config.toml
num_attention_heads = 6
hidden_act = "tanh_gelu"
norm_place = "pre"
norm_eps = 1e-05
attn_scale = 0.177
bias = "all"
parallel_block = false
init_std_up = 0.0275
optimizer = "muon_variant"
max_grad_norm = 2.0
warmup_steps = 200
decay_shape = "linear"
final_lr_fraction = 0.1
batch_tokens = 16384
MLP neurons of a small language model. Each row is named by its layer, matrix (up: input weights) and neuron, and shows model dimensions 32-127. Each number is 128 + 32 x the weight over its row's rms, rounded and kept within 0 to 255. Numbers have three digits each.
After each neuron's rows, "fires on" lists the tokens most often at its 100 highest values on Wikipedia text that the model never trained on; "fires after" lists the tokens most often just before its 100 highest values on Wikipedia text that the model never trained on.

L4.up506:100147099102177150125155136127114089124255154140172084125105141169100166151123177195114122099150115162129093096129084108151137156144112108107091109108113126178104118142123174165064125133087121140121091121148126156150114123152142141178136098112133130123140108097163110102152115138094182114
fires on: " a", " an", " is", " who", " was", "),"
fires after: " is", ")", " was", " as", " footballer"

L4.up64:140089073164115129158124211065090072130113206127155085148161142137142167166128120089146135174129103131132139146154127142137170126083126139123104153090093119088147127130119119153152138119108158215116117094112073081110135083163095204116150170187122171147125141129176158067083177117163117108
fires on: ",", " the"
fires after: ",", " However", " time", "20", " this"

L6.up675:060052170155141141140161143151158137134122132122114107109130126117107153091139068116140112129124174094183054140132110066090126118123127185137107154170128140119125064083082119167037105156127112166090134124103118123124154121074091118161132164128135163115125140119148135121157210139103071133
fires on: "20", "–", "or"
fires after: " ", "–", "21", "20", "05"

L8.up571:198115136089146146150065089144123131103208130086122111148074144158131124175118082132189161090137129019117127103158129130109156123068113147169116138122106163184136139118125077137178136084160172189116119106134141184125061084131124195081115113095128156133113125132160139135150157125066080096
fires on: " ", " September", " November", "28", " February"
fires after: " on", " ", "On", " On", " November"

L4.up484:212161088217172137146136145148134094155142096139131095119168106128147122132147106136090108138084121109164123154132120144121165104089138149076053150108131162104177085097113120114165120116125113104154145198111132159143108074091126110116178202181095148183179126098128109186129103145152140154
fires on: " U", ".S", " N", "N", " States", " Fed"
fires after: " U", " in", " (", " and", " the"

L4.up350:087174111070111127099172126148147126120149155108133096155118151181120191133092095075118145085088116133076131109127157048146148240140054107118098164094085131136176121164092134096142098116139156135107138085132120114134203113156072125192132174088177129094182134155063125133126156129081158190
fires on: " they", " l", " it", " They", " he", "atter"
fires after: ",", " where", ".", " when", " which", " l"

L6.up753:125135153168176088074132126162128171099176155095101105139106147132115159112084116089158142130145116121120140130075120113148189151125119233135162182129151074126128087159109208102154181108108170120105154154010079134108136147148053114098108108091071145156130157128123090105134106111122096115
fires on: "–", "f", "s", "-", "b", "ask"
fires after: " Al", "2", "0", "1", "l", "ul"

L2.up198:101145166124134132216113139132085160114144120171090138165126137151126078158135109086134174193134155112139076160089159097168154122147100125111086093051051104128142132123153138147150121138146120169120054119172162146129042106140142114101116177189136191109120145085067073157163111130148092125
fires on: " family", "ey", " York", " Angeles", " trib"
fires after: " New", " the", " K", " Los", " his"

L10.up324:093136140076124138124109083130127108179159113122136158096139074134131071122100109113074107118108160106092083142120087163201109129110127174163150113172170184125128124107122162137124088094113151091129098101074169151124147064159183192155114115163162130160192135169114137108127169143138132130
fires on: " "
fires after: " On", "On", " on", " May", " September", " October"

L4.up156:155193129129101143169102116134140154151116062100095135157100137181102177194120045155140129101081165108181157146147127105125119085089111146090169139179142145124123114116145105120086097086137161129093146113093066159142183147103106151106051082206133179069103144098098142185145138183128101128
fires on: " ", "19", "20"
fires after: " ", " In", "In", " April"

L3.up673:139116168093152122143196120138136083102102155101152132164119176161133038156137149131101105111118121108150114125106133145176205132158130124090135104163125101086153125125109124179086112127119178181146154206131191084136123091168121156140160132102210126096090075083096139135148183147136098090
fires on: "20", " |", "2", "23", "19", "1"
fires after: " ", ".", ":", "–", "20"

L6.up106:082124148142080097124151183148114143070199099162113103146112133116134198116194106138109174131125125171117083106069135118114091119033153072156146148111128106110143137149097128139128196131130183185158139108151181089112121112204167146098139116053134131170087097104172110101085118135136123172
fires on: "20", "19"
fires after: " ", ",", "20", " to"

L6.up487:171077139074157183149155128137127088124144123106105138178097160158039165157149134171190143146160163092132146122148128167143180090104111108131115108146128115136096082085171110171109186116089074156120176106159098126076144109152107144081109121136127157132102104087119066110092134150133135079
fires on: " ", "19", "18", "20", "17", " January"
fires after: " ", " April", "-", "10", ","

L6.up621:121106166115150104129089098130146140151189145152121153146182140152116128148139127167112139094185127146141088121124108090136133165176088213116055106174193120114140157152097134130100124091122108170155101098081151137149114130144120160124126075132137192104169183115062155096090194077081211117
fires on: "=="
fires after: ".\n\n", " |\n\n", ").\n\n"

L2.up672:121139162101122089075136090111108108155145106133071156122129160137119129086109131160141134156203177094168117089121113118106088188096133114154148134109147045183079135143163146072116206153166169086088123163164151145127149164136137078102110080072092121117132134113113094101169072132096056107
fires on: "-", ";", "9"
fires after: "\n", ")\n", "3"

L10.up191:149153123121093066114090171101133124111119154047115128129105107146023128064085165119124098146095153173174171139140121127141105162149102160130122148111104089109058108130115168149178103143085151141133104128099139132179173117168160126132131166108150138154186159092065167139148173122128112162
fires on: "-", "|", " |", ","
fires after: " |\n", "\n", ")\n", "9"

L4.up184:136132160126067115144156125140104170079134119108098150100148115099133134176073121140159104179179112149165132105122063130161124166179063206117104165120086126138127146110112149095206139150112100128138115160130068107139065127118141175115168175072162181167092140115131121115074071073052096157
fires on: "S", "C", ".S", "N", "J", "P"
fires after: " (", " U"

L4.up533:143130171157170138121119092161129113095162027041127110154183154147129052109108152093166164151113143129171086167115088156158126154065112138160108093104177104116162145164120164139146143059140123082118093126140091170212092148130103159092117115114121149168159070170115153066141125100125108132
fires on: "19", "10", " and", "18", " or", "/A"
fires after: " ", ",", " N"

L6.up101:128132118123178066124120137078139152121189165148177125104110155089135128130116091133178166146078180106096133171128118108141089089131125118156082176137155125215128113125170190123133151159138159160180114072120129207080082078082162124137085099181121120111120117139125074120090108154068103172
fires on: " a"
fires after: " as", " was", " became", " As", " being", " ex"

L2.up57:093164159099117153088118098177164146101102160204123146110103097145109111132163119110107138127108158157141115121124118203119117091120074120215124084107152119111156132103140109211155168144106122150052132147104166104143125117093117067114136083158192124158190064124055121122117096127144101086
fires on: " been", " were", "18", "19", " was", "History"
fires after: " ", "==", " has", "%", " have"

L2.up377:130099108164138164122153204094122155107049171153191140116113175104124132145179212084085146135124125155083102149122127130155125130139078124182131161103122097085137099142127110116061121143086143151102132133168096091138126143078149110064137072123081113167149109118104124133132148151125109131
fires on: "–", "-"
fires after: "1", "2", "0", " Under"

L4.up271:138127065130190111130133129145110142114115113132160132076067164130087112139165124101107179139162126182119091118086152092153130107123157122146091127148148157181150091154084124110104095054100080167075119147159121171125144057149148177138163134037100139116115175065135096121093172156133136133
fires on: "/", " '", " \"", "-", "ld", ":\n\n"
fires after: "/", " a", " A", " \""

L4.up205:188132158119134123101168168148142118213126094167183168108106123118125168191094116097117159099143152178156125107108137107165074147129128149097174112146086159107092123124160181085175098115123143146221167136092119091120119092142095120141100108149145104132127149127141141048075150039125139100
fires on: " (", "D", "C", "G"
fires after: " (", " Party"

L2.up454:122086097179182155118122086113106111117109171152124128096110120122147103120181110134159160094163097183194103142123143200091132083070144199103132126142125077077147081160107102096096089141095144138156148201042119159103096134153126082112054086123108135185130153145084150083177186150160128069
fires on: "20", ":", " from"
fires after: " ", "–", "ade"

L4.up95:179060136147123140059123120123163139132099083138085122187076158101076095148112111116149174107118147149128156150131128170151091116061099132156111127120091149075126122139114119176080151084156128124087113140137117158099108126143067162111148083120104163126079093101095127143107109143076143126
fires on: "-", "19", "–", ":"
fires after: " ", "1", " mid", "2", "3", "6"